python train.py --num_hidden_layers=16 --hidden_size=384 --num_attention_heads=6 --num_key_value_heads=6 --head_dim=64 --intermediate_size=1024 --vocab_size=6043 --hidden_act="reglu" --norm="layernorm" --norm_place="pre" --norm_eps=1e-05 --positions="learned" --qk_norm=false --attn_scale=0.125 --bias="all" --tie_word_embeddings=true --parallel_block=false --init="trunc" --init_std_qkv=0.0255 --init_std_o=0.00452 --init_std_up=0.0255 --init_std_down=0.00452 --optimizer="muon_variant" --learning_rate=0.0078 --lr_mult_qkv=0.7 --lr_mult_o=1.36 --lr_mult_down=1.5 --beta1=0.93 --lr_head=0.00551 --max_grad_norm=2.0 --warmup_steps=200 --schedule="wsd" --decay_fraction=1.0 --decay_shape="sqrt" --final_lr_fraction=0.1 --batch_tokens=32768 --max_seq_len=1024 --doc_mask=true --train_tokens=312600000 --max_steps=9540 --dataset="wikipedia_en"
MLP neurons of a small language model. Each row is named by its layer, matrix (gate and up: input weights) and neuron, and shows model dimensions 256-383. Each number is 128 + 32 x the weight over its row's rms, rounded and kept within 0 to 255. Numbers have three digits each. A neuron's up and down rows have the sign that makes its largest values positive.
A block is one neuron, or neurons of one layer that tend to fire together. Before each block is what it responds to, as a language model described it from the Wikipedia text at the highest values.

Wiki section and table headers
L6.gate493:125174134173153151157203082142136123139126139107113147156127135185126103098173148124153148133194162136087159166150100116140157138184094071090124174173182131071169156154133084098145134092081089142114087097126159124116161138154116144122093128166123112141174165132143140158157109133087141096114098128135205106108139114076114130179071078152086138109144083119170143146079106161125137072132
L6.up493:141171141114081179121186126106096104139152121192088108155113102078122079142130196179080086121147079181129160136117099124124102128142141066109142172195163107183147153073108140106141138092092117153118096146140112160093174113133195121103098099163147070150170124137128185132093144111148125139143085174095127140134191077084113159194077117180070103091166143108146127119130166153141128046158

Head noun after modifier
L6.gate734:124094107110129079112087095165065083157136157185117088130081137110173119184082096137126137100148168136117154136069148148187183091180163054095127174181151158078136140106106129158152135169066129098155179119147153162166107116184142169132139102113127120147171060134121077106117108118143147131135114109158157163138107098152097122068141116086129120097065172131125125131075128147159140160080
L6.up734:125123128153153132134154136152131115106194141153128108130114136063102188100147162134053135082166126169122148153090166145162179089094102140077162194147198119127136173119143102137139140206126067131162158145138072104125108157151123125154129151105080121109077114108152101134157099144095103106085156126151124128128189163112171160133164098115109132067086083148183129143153137161110051175087

Table cells and "following"
L6.gate566:106137147230158123046092158147173106108092144141124157158143128119107154095165134140141143062119166120127127195160148056149078161119134115119200108132111063106098167109155205168143187140095149166102114148149123115120140132189186102163065148123113122150118194053156103094131158095087157098083145099173161145144143118160070132119128100063059179161118168165085126152114098104078131121160
L6.up566:084126068094178103124102129105124162147153131113142099153108134122118100171137106073181098177129075124126144171179136078080126122124169124084129114159117143159150159110105167095109161140127109118099123132152150182069128076104101065138139132100155108119084119078149079113177055097095121141163169223122208132118181096135118161137196179111086190110130109139145139126177086139144145130183

Polysemous common words
L3.gate85:099135151086134179096098167098155068060134145122097149090094098150147113085134104139168120116118167139163177122118169116131132156133077129107192107127175129124152169166119145124130114132137117093137136123116093163111084101118115076072112153176176104142088077127085137148146152143133118132110152147159127153150134106154162128135177066146066159137079147172108190114127088124136116179125
L3.up85:082151134132162104114050188140131066104102152119111134136084109073182088175161171115138111124190139153155157147136146080128184113133072205102173097116134131116166139146101141133074119184156095160122196134135125146134107127140143080138123106177202102112123169101107116088148156123113127142077089141155091161089106139124117125155179080118068114121118110153136167157157161069094076155124
L3.gate154:107088200125063148102141197187106110160152131197128162140067195092177148098150117142126086149147112059170139144112129127092140055099109075163146175176099101127142106088109117155158101105125104134111144116090111097176139167140081139196118117101115092151169124111132135153140130115155126116118134119149170155124092107130124155050105187169065130054098195070183175172133143108140097149077
L3.up154:153091130122107151084067170150122093103166141151126108132085106128163138117217139129132087178080115139214187120090067104121143087177085093157124165145105126104155113182142143174118143100132127127105112095086057113131170147181091104183131148159125121152113107106112174118166106110124160085075137147167083122074176172123127136055117195124084124098118120069213148106142169121147136090084
L3.gate434:120109107112119143168139118163084062082123121146137130183115095141095129075174155163163141177110091118162111128112140143136101177119091060117138145160166127185105100163100130107120125114134129080113117157140120123095174188162135183109110157106113138115123132152105152164105138054125136146080071133052085101145098155019132148127072162087117127087154174143178156128114116175137165126129
L3.up434:158119121093138095098130184125106102132124063162102149135094121125123083078116170164159122106107068088138131106066165139101113173113075095139132128178174125151113114139132112123175156081122155105118145180119122129100155126137177147095137153111109160122116107125089098159126134074117140160070080113058120129078155096098144127109095239114109138069157197146108134093128131113149153109099
L3.gate594:115073174158168180132147109138105114166074103128134134111062168106075158134182151119136145101114141152158156090147070115074102150148146099125149127147132136117150047121146149143179123107165135173149128164175079130122140133190104124143124182140132095162103165125125122193148127093171140155119154101139163134132126128073090171110139174132133163087094136161125099096093094154124133118144
L3.up594:159090145121153165152155119032022147087128112121200132150095142173119114180162092121159141136136166133106168191171187105076115108124077081161105081130140119102171105137158112118143164133088117108111129097158119096140142179087137094157117145166111136135074076124124109057150067108130145164113137119139192142145221175130082132128094182152115144118091065149111130161059062101105088104102
L3.gate744:112142121075129174145123121152125143112106135076144129074049129148150175147117092179110108094140116064107127118095123183122140168172108103085123147197081186132097101115096139169108159108089132093130101174093176163150148106114157104165177177185111104122148126118113122159170114107110120136119134152141152141142147184144163137056161039142134139089144156107145125094142157177158112139087
L3.up744:131108104117164135161144131191157130103102156118065119140068141080154184076129105159165082074118131095104134061128090139096190172187070126138153107115150145150157144115091117142162161079115214097096079167139172148116151154110140119135179132096096093063165107168126111171145107155150130164058138167121096171115152064149170133125172120060140129121134142085085070162114129147151138133135
L3.gate752:170133155086157081095113161164143183127066109139168086161125093126170121092093130148092098161138110132124198109129121090158117153113111092186076166154132177123106144176140103158147138146093073139134188120094128183135110105106163033149150121097121159102126080140098098176178149126122148151176109104170082104150175096150124160137143073131085088091075194138123153074131154137167160146104
L3.up752:128197160094121108131074114120128093110175123142088087136153121159151108131109075119138084166128123124134162152144162153135120106148079093161088128153115190170083127191173126152119084064156136095089162158169105151104126167120153103134134177098141073135060097095187120164102091121213137106135122115151117074121165148184189117115180075119128102106048136122099152101080141109105154157133
L3.gate855:111133133084131133127155186129181151105146168185178089101091145160121118175120145114106146131136118122117062097106124050168114128113132172074052137136167139117112117131097107102142151083162157146117133171155169185223130134160104116133131163186082084148065098136111122237092147124157087134140082148083121160123142172144131148090169112120063114057106127147146154137136136110201155093121
L3.up855:127127177161144170115108056176158124141112149102088099161162100144151169137135090112145126071085131122133117170124127114110163128178145115132178128137098062063157129145117179107132094127127150070120112131140135102153108124167049130199067127116095079100119060179102168142086111150153149111100119142095149180136117100138102142080125124145100147155101183128094104051113179082112063123088
L3.gate916:114142155128138148114094128135155129128159186085083141111087142098133152100182114126134114121101098162153121094099061104126111088149165143098111172105071077104103169126112120118151182098118133173126100135123104082192169065146176110176153175136120178113082105195095157210201134133035156163130103147152115103227142154148122176115160164111115125138133138132154125146098122125200191164101
L3.up916:137128077126102134165162109122107162135123142179158069133096145099080141180136086166136115078129145099091119158164142138131126088095150104122106093147144168157144041108150146168131144148124139128107155129082144115152122187160106130103098133087078113115116128115148157174098105122121105159104103127119161114182134092164184147090108130100112080135155101137172071048130132103181134149137

Word-start pieces and auxiliaries
L3.gate94:090143096178166168095173173128146164109119117119177142159176109163083098128171118142123193110099093147097120134142163153152100104150139138124067133119180189135165115113155151128151206137145088149114073168096158114157140071085136103176097139143163122174085178118122092162140171140113056111121063134158134090063122101076092097138152187095103153109091142110157109165192138106209114079151
L3.up94:155139137155149112193100162122154163164115146143132129129139128189070157125073135135115096123114165119213108104146163108132133177170124115165197161162093104146136099050166087082130161182099148172098144139161154121134148157137180172141096163134135107121073145124113096135090164130145129141171158190110136176149105149142159108123128102130151140135138166142195112069149084133085127075139
L3.gate162:085131108076197183136170169079165115121068141086073191154169162112146131114161141110134120082150096095103101174056058146168124180136167127154132061146167117080151080158091161160119181121135107121193160141119126143092125133147142123187109156149075162148136167110156152135087153087120163107123127075167084132117097143216143144115124141117067113151143138165134112128071087085092134072119
L3.up162:089111116121166204107102122101139119097091184125121144202132198173138076147149094074066132084155110164108085166119108127159139111129141141137105110136120127100158109117127167115112151180121171176130186083179109169089122116111140144164100168124106141089161091114111098137152108135061148110146093109145108154155165104182144141128148120122075141176135078120114125137089106140116146104121
L3.gate232:123092140136135139191121104161168150132089120161174096156198195136091136138105107116129164155151060127112102131137130111161149138094109183140133177073178115119155142133154141142125128119125153113123150105134090093157107161193155053095159169108092078076119163167101122135100112128092126157140103100185107135164112155138145109145124149115137150142140094098052136146155162099087130104091
L3.up232:111146145119158137157145142106142121173106122143176111130167194149134122146162111084164149114097114092144085124144119134111147152081144150159127106047103094127172094130138115121130192143090159139106161090172115114164073140075149135126118151118135095149129156126118185121170143134103142101166040082183110167146106113087125104107169176112142134145162128095112130135132140089147112094079
L3.gate474:089175169100147225085127099119116136110060148115049110155165111148085137103073103127080120115145085098078112151076084098097114123185148113090127130126161149128120096108172135193059178144150179143155085106097101083077189108129167172148138145125112102113109183068118131180134141148059095135066104170092141175165088146085101157177112165143097078145111148135108088080100071140160137092144
L3.up474:143149125106161133157157143091131116079158145165112141164128106188166135120120040129059170104160073147124063154136078145102071093151132138131152140148152133049140132145172210119178161116089118104168168123133116126082124138138120164141093172145123165157129133138129164126148127117111077178130165099105096129137118193126091196127126108169102162104124185128119106091107109086153103139091
L3.gate540:153124101128170185105117161159132101105127162095152094134169165153139124135120110089107179113106125106100125118147167105079189123080136136115124141116139115127127135100217178086075184179110172154131087082178197153116113097095132149119119136142094148141170126127148130106144128043115111133127073116227134125131155136142059168165126167122096142127150140178073145086111111065073095050135
L3.up540:150111108107145149071153095090152086075152138121180099143131189111097160131117138132159162118177130093075115129103113119152152061082175141134104162101150104153203082158158157076069167148135104141096117141126131115117122153149121130154134137165079081156123161101151142101119107111108071104134110115161128119139109180145121143140133129085139152166130179132071120081055066107139109060116
L3.gate628:128130095081090154105128079151165038160098138120200069183123153147145199143185136165133088126162114114068083129158154186088138102174114109110148134159089072143121137123102131149111154123108120142095125126143098096143129089097088169127123226117114137117145141086087134156129088119157133119077111195151117045134157175208100082190177123098105094194156119163108119161145150140113108151101
L3.up628:125113240177113122099132149104223146101169151181109093131159141130080105114108069194094086122115086166130155145112072088163113099116113081127079164118109145181131103126178173072119158145150127086119118107111129042092165104139153186114175089153157155123120147146113150133083152154146129131138121102064134134187152168104137149142151074173170090153086149149172108129133066136203125105174
L3.gate790:140105124187144172145163155154152085117052199121126107134112156177187125173139117088121104097085080149134075158108102108115126105177141161101111190057132107152127227124169095155045202106148129140096091101185106109118166113154113091135144067146131103117180099148126109066211174101083093124149058120163115153137119101167120166177083166103116153188172138155126107110102146182084136158087
L3.up790:068106111106122091121165067154123168097089178113124067106088094135140130087132124130147121112133116158150075121175125173161099079170078137134105198125111150171149143129145090134129141093136141121098131146124128094136122156137153104129110077106110119177168112234162149118185194085108086147159133167141142105112118057137125153100038128109131154146201142087109131076102201113061159142137
L3.gate792:140136148082143201122118124114136117126118118145094145129115165138128144068116072135144090159124132124124185142144113090111220202112152173155135171104155109159110115135180133110117206160174134117124056133112137150094201090096147111128071117130111099114120112133153136083096121116144174080183142140131120148172117143086127120136164144173118144125121160132147188185099132133184179100177
L3.up792:169160124099102142109072160167117136133067186158118106106147167160123142115187101120151116110104116188129148164131135087163167104122114114159141150082136122159111119163182129031087126145178102131134138168176144139078192138116176160158045131120116126135134116083101115085097119133191177083166181169152151159133155152152155147090129148122068089131132147139110141163090159086136184155096

Word-initial R fragments
L11.gate249:113080111137105125077159107148124157126091088136166159125107122056091147114141113142131076121138124140166107118159132126146159095125124111135085109146091156114125132115129108144169143130169083220133112081136092078185144028174123117136066123106127136103086175154083074143118116142190121133077087157111151121107146158133080166146089152104111069130163149171108075068128071084121084200158
L11.up249:166123117060061150144119127125095060124099081142130064167141084169167128169134199202128101106153100120099133159134052134115139104146127113139151164083184160120120156140127169185144100167155101095115151127120170100113131212084161069140104150170098112094149184152146108144118111109149126155105119172134173140122148171049091101107126098131162175129165139124113129163093144089142081084135
L11.gate393:087116067163133131124139103090132109139101139129075112108110166121167060108115171129093110196120130151122159159114086148138148164143167185179135160165134140159099079086127172099059154138073076140084119156127126085092121104182181172108106132116169145134134185098076141168186178198133164101110111168132160125145121143130086098164073111129140139132159179154149084127129107143154072119131
L11.up393:130126135106095126134098140080134107130121111087137164150161086125124138115162133180101102171181170178130118095103168166161115100136163109201122123105154114149182120141132125157131154168123124114178107092134063134060113133121053123146148121180127090174060145147097153123171145078128127113146132154200101150120098086090138142122165112109085140185125110115137060126151123159167154158142
L11.gate425:125174113138078172142185114096182134060132183111180119170118111085155166156152169172145178063149134153065109092173088150167103153125130146113143146135187107112151087130108136178100172195101187152127189117148132103103140135159111144128149099058065198122132154071119151090104076191098108149097104093130080149131123174071128102092130144107113107144158167191087134141129153062154083093150
L11.up425:128165199113152115157123122072131105110138173116128126147108151109110171125168178110134087152135122129169134106104118097009137136069092081142115125097133098125120087162103133110115163075136167142127186142167132215144116115058134092104153151146116162130135173164135111103148124111089093168185071090111141142146159174117160168098101095113123163087140095131099131082178096113174168106126
L11.gate506:150168165149161205170174100131132110101087091126143136132123112117129151133168148154092108138149152117114129134084089143150105100103117109152101149118175097132150125209100193137091128139125121132116128152130102116080148091123125140126085116108096114079061160146062136122218112074158087081151099078122143102176127113174092216092139128099099144121112125142158144131065135095139167098157
L11.up506:160140151117117202078077177101147099165127146094154070202133128175166139115067126133124117150107119088123215118135073095108129112124110115093112092118171133096180107120127157155097112092148130167137187105177154123031052134115181141097105139063064143113136126163137075142117098125093135109117170080111122116178156158081161173149128091130167109139095149104152097140147138092128102116127
L11.gate669:121159099129096140102119138110184174161094130144059118115075087073125173163141146139099105086150118180115156208093102094179110085174109131135166180123099144137158121130167119187119114140193167153141125102102173118084098126173157187100120143137128122161075166135157085181145093135095168078126159163138151106136076173119108145078113163189169161123072139132200131146068162131148125162112
L11.up669:180167130099104081133136116093202143086145100123143144079095089079140136163125106137117144117106195146169139179124115164168132141146148097130105109176103099081165129133114115201134102133169161129177117137080159111055105141127153138142080120154122201107059130091134130153190148078130160116141077146125090123165059174119074097123104158177133166104142176108158149147096088086155116059083
L11.gate768:084130017095119109079144141109208144166071126079154137111123135119143138098119134136112162154172148119155113145140138113149123145180151158121099131111087094109109131083172141107180137153164097166148152124130117149117072146156135150095091158133165066122159176196102178081099152111078162095124127166198151083138155109177076089129114138186142174166145147064171180147170096073151159103101
L11.up768:167102138165113136105124119143204073114137149090176118110132132106130126132117137184119092110146139144109104189183110118208111132131173149161128136141094054074121104149117140122126135197129122112140130093049110164109067128108132081105130104107126143200147163063151184072099173152130171060066091159142137163139121046084107092133168156158158139087105116117113132122081102105114116140152
L11.gate842:107162149095118126116151084084150097120112152145100096136143066204153108107140195125140170118095145099099099091079125146116156119164145073149160070101201098145080176097132157112154094092074108151077068096159137130067142143118190142112116125098124129121148137116158092205079161155160137103130101154136194111106156069079159122050113115148102129072207151091135183127135126111134145133208
L11.up842:109076135111150127112122155216123100141104126087170168174166143143161076123119218147151069121115156136146155124155150095143146162167135148080152167111113123136094133160095212137135165138158098104162120135124150082072123134128042155089110110132102109119131114096087116146110137136106087116125072114106194124140123126173110137133097135126123119162093184156132140121152108126144142108186
L11.gate984:121161100185075155103161114110090054137078117135125181118148114093080141127189082155140111139172139182141153098175191116123155153075106121122105193122132086123121081133125146118179114152157102154067150147140150082113132077153082101142075121083133129106113166105115150155153110122108133133164120117112141075094099153042102161121103157096130136146135138185107094147092174158157131115111
L11.up984:147123190176076087101117140122155127096145127175116161133114163119116137153124173123087122119125118128118097135203147137064124158117144113125160164158118173120134168082110111104129160108086146116147101120185134082114146157172150115119054074107181101158134176109150124077125098143106127143105161120088141120159073130172065192066177144142143117134110084156201148126150193169140196099091

Word-initial consonant clusters
L11.gate39:131102135128141102130141172147105148130119078143134096116098065077150165165183161127083116109148202151097114137091156174153149150165086068096173127128157113163164205137144122108135144079117159079128111095085114100140129099126116116150137111173150118149096144113082151146089172071097168157132136085117141138125177143089136135137085109125147158158179076143115129146116174098126097144144
L11.up39:072134170095174151138143173105114133137106122181103102196126181110175139101094117147131106130171156192104158136065065125119117146173150139162129116136098107093149101160164144172124155070083098116146086134055084120180105143153103116092143114194123137170120143088169059131105144092134122141146132136143108129106046063105066168112080108149131154117114135141117172129161112109141117162101
L11.gate100:111072123194138133086079118087160102121129127151155067160172071124155157152106142122078090183100143165118192172145158180168100124132132137106156148152106113111158102131096144166131198139119121162171144144116161171099119157140216124094133113090136143123092122140118163170122163179075181088075122078130103117133157102131115117163091111129095132186157189151080115049157228131120143166104
L11.up100:117094141112131136162147115146167162139150186070139106113075131070130111075131117101108101112147133093099147151105064144100137125104172095064134166216154093131095089054134075165147117087181102125145158161103138178185158074227136147142110178098161128136141187148148074166124161101134093141207173131140177164094050123126086150147121146112164102124136147135101085142146160081141101115100
L11.gate256:146100114114110154068092097084147172154141130101086128113147069108070205135186174167102117149103194142093088077099130195140131173133139147090083123162122095120114123111159129173098150136138165090119142130104124152192132110169107110125071117109137207129136114032090182135077141147106157142161088144071151094147156121118086139178101127099171112178082111175129106116123156092102117158165
L11.up256:148135173194178090137130109145147173087154129114082118139096146140094179061144214094113059167151167111086105138169116126112059065142156129165102139100131082167148124107127070117154142164093169120207119081162111093146099141131091139146049178099135097118122104100111068154170159143114092091049159089156129106156055094069110087132126182151120101161088158109126157188107100123082111080124
L11.gate443:144037088127069110152095157158114126142082155128115133115104204140081101164123131161155116081177210089129150115182121129133126146137147122141169113119151165138107100095115106173105133139157130166091127178160147167171096171155109157057157148137122172152146141166141122139154090106125147166187136108078154139174143092115043124126078128156103144189182110157056161090086122108159119166112
L11.up443:097187114104106145149045102104118113108116151154165133122097121117107112175064116108062107157169053093120137179131094100143123158146161072139132093155161132199116170138120131074036100113105086115069088144155172149099124117105147117094114116114137124135133157179181145118149094073144124100104093143105143073150151166119083158125105120086105132119136139124142131159153125126116120148126
L11.gate463:066102136090133138122123137090146104107149131113176113104170145110096143140112198124088121138143138179119110173107121143181141098102085141071134091115131159071141160157096160100100120155157125163126152075027087139137126175167119124102124125155192139120093154162108053171120106147058182151154141122103163106153159118124143132107097149149162082048128077151111180172091127062150122109105
L11.up463:132103140166086135145097142061186152116127130136183120150179143140106092188107116107152063094166134106104054121082111122182139088141130170125092171146125113143141110081161155140080117148074147048077145147083146107122137116087063161115109091155177087146110140151104156157169130138129117158155136142159085122075122148159118155147095101163125099116120179178109142114123126146118164135114
L11.gate634:125131112111128137148114173165063150076123091148103172147095107102117129186122146090134107153193119122161143127114169152168110158094153151124140095179079127092135122076093138233136119110148170095162100112129134180089140173152106128163090151087134187088175133103137149173135168081111129143122132134113144131137111070080092133093131124151107165093169118119156140171127104105153092127088
L11.up634:153186109139113135169095208120087096127112093107156118125128139137152132086104133110147138125200148101209164144074133111116147093149139059090104199136040112137119136111181098127076162166110081159140078160158144145113138144139125121132136092100127102080150133099140059076131132138117120117132154138083167090140142094074110154195091115189111118167153084160117067185141138111164133131088
L11.gate946:123150107160148186076094099160173127160092139207155135109154095078140180057148097075084176081190186063113173153129074144123136139127145134146130112122127122184093142120120154151121105105128052116120117142134105152166133148108119107151075153076172186129168131178096136166143153085184170133117161096147144145116159118112036192120104127065122132093127087208131108127126111140091069035094
L11.up946:141116193106180144162105092115136152132154145155143113161126165152170152076167134108091082082128128085074152157118081084134078116119193105166130076086120109090129131086098113115127116084180070101141175186110120144124129165158173153156109159087102170095144157082127086146154164133131100146132134154113184109113171126160112128126158147170122119106185106152103096147162135100104102132093
L11.gate954:155143182147102205178127169140169125089199108215137105086156135133094102083117115129127135114126073110141121166137220130125144104139049127106139152135122167109082049133155125148144158148109068120116082111141180119080078110126136115142137164111069116138150123072160125145120157178183109165099132090086143074126208128153111071180100159045093154126151198111140120158127074151065119121118
L11.up954:095177129070171165099078093141146131187145192139131168171105143080147134132139083104163074101094110110080144127163093139057123112141120134083137126125112142121178145093131124128168092132106218111144111107169131110079129127161099123139137129142104090109160125090144106170092111150104170157109179146096119180087147080124069122164158096151179135195116140126116139150134090147131115104135

Awards, medals and honours
L3.gate36:100138061146151171108069221131163154045112099125190136139153113172122140144136065143136141113140196107123059104114061121074136108115144125077115115144153167058119182091168109090121182110149121140140192165116167124165132145110125154097149074089162116140141107131135170150122154161170139139109084062147116173201130105105099141147055122110146132158121101208168115144171094130112133158108
L3.up36:181116127166121089119105149087175147131146106150157063170159032151165137178124116159098143137129116154116106137159160114126145156123084178126137126152170124133161104152115146126095131082145091085186140104173113175109084167118128164081069181199183088086135133103049089181141167130132108124125128134108180126179182082096139112157175120147102114112103147132106140112162206111116071144105
L3.gate145:082114139080169156109143045097135164154168200137100131113139197097166128093133116125108136128160153164116130124130145121102125118120144174088104078131107148146157145152115141129070094100126149078114092111131167178129163094126095159061108148148132080107155123136081112095137052130199179132055182102142169194138153119111129179112169105136098155102106104113075165155114135165165136134135
L3.up145:122066160189181169140152099083111130122087109119133047134082158093134172129121109129083049180137153150144104161120103132063154089164100188108121146056135073102143138161116117068103130086084141145155085138116140086142162130075106087150083145101127110114131163095067164096167175112131146090129100122095107191113074131123097120146125114158075142147121132119143144151139137104163166147159
L3.gate184:118069128117079137153150150134174126066138147154141105123104183092137134094171164138172174167140193120088197094115125110092138122144127100077118131084108110200137124132096132081182171083107129140129159148129133132092142188116137115041137066147137136157079136113105200091133102118144170103103132115195139115173115087118092102124164204133062113112150114161109100126116144125075150115159
L3.up184:161113084162179162147155134098151115073064139179139102174101148096203122131158157115131178145115136091117124136150132139111141161170147112095128121100128174173092146073132110062114143111120163110119225167164123135128135163145160127080117092113094110119112133152089162125146068135055123127093114164136150095123148124160033188132162123188124155174088102150112148081081147094116154127113
L3.gate298:125134125102135154165056103138120121142136114142187078146066108153098134125128099111130126150130100118128137077166114077128124122097122184084092120096138153119140149151120181138136154137109220105155142095081140109152133096120131110158108100175103170132117112131137109122098160159160178117115095185168141136115151124108116084180137112124119070108070162119192117144163130134140113109112
L3.up298:130137104110115089147041093140156118111063137143196120132133170148119208125125097162105119191090184112142158128124115120110088104084108131063109129098095159106110065149142106114146145159136163107073108072100136137165150098112138126131086105151093132116142072093155099182164136154121121073194146149169156148143191185107044123156138111183142115113094164148174120104139201154158114125088
L3.gate316:106141187157089112082162154160137165058148095103140072133073128119065124122131149163061123185074144100134148132076158057107112105137135118133175110191132135073075136123133095121134127117128162096103113101128141075128140125122147102139144107137071112056150148090126131131129127085124147106121113136094091192147164173136141157133121158092166100101151143121124120114156133157114137162076
L3.up316:108170123156101136098140083142182132097165106148116095140117186120143135122103130120074104177130132140119143139160164092115165154139157086054137169190128094055114124148040120130086104130128184090044147121128119127071205116115151141134145109172166155078095166176101151177134142077163142150097102129133120205124138148124092137141205102092146091167114117146103102072114121145102142140147
L3.gate327:062126140172141178154097130096136119092102139136138129136131134118161123148092095166134126113129139043071059134130134084142117169071112088150130116123178139119164137087159177147163160159193132107051155098126096163090141163094169162120125147077143133134149184127134102097169181083146134129144082120134107120176127135108126130175132205078175118127093084202145126153128103120143167151119
L3.up327:063127156188101179178085117092101098031124105161132115175158123145146145103053092151137140097148087037065053154120111129143111132105120113166106090122156113182146148109130154132151127145172137122055120089111109175121144171080126191132130127138118127145165183152127125107150139114148115153148096123132108139126123133134105146150126152081154115113080129171155133149157106117135165138121
L3.gate393:099061126113119111092131113152143131070138126114150153132136140151131094165121131119116085107106148155129117165149082107148147080177105215105148142128170123182147148181159130110147179128172155124134099066143061137110117137105109109084082106129152128124170119124124095167154153120172134103137153147158155123159148139147122102129204103127086125119152110201187167121141140109177137176159
L3.up393:161138117107121115143131116194140109121115121105114129142104161123123090101182134099067123109096120182098073094151131145127143132154126138121130082103168130094141163190151136107171143135094150185068101102167108164178177135106140082128094127111132126031107176067137128153175134060105168069105119101157125113088133162112104117164094108107130132092108135101178156108114144109175201178161
L3.gate762:180168119095127102105089149050143191129161089128156203181155141130123166073161159079092117114162131114160130143158118135093130139161085094092126115031132177122145091138118122108145122107110066058062142098192157132116122143099123100073113143141073127140134061069108143127115147138121148136187131105151105105125152085121145118175085114113140176105113127153108154131098136129141158168167
L3.up762:173127154119118092103097213031123161108162095089158128114164115139122154149143181129167144092122120149114096128116121116104075151138142076105159175062194153103152156129090144132197088135137145085103128123139138080130058193126128049079133108149122099140175121087131158128107137072137149092167145122122150142124143110129148111112094110140132134108124118128110190098111154162120153116158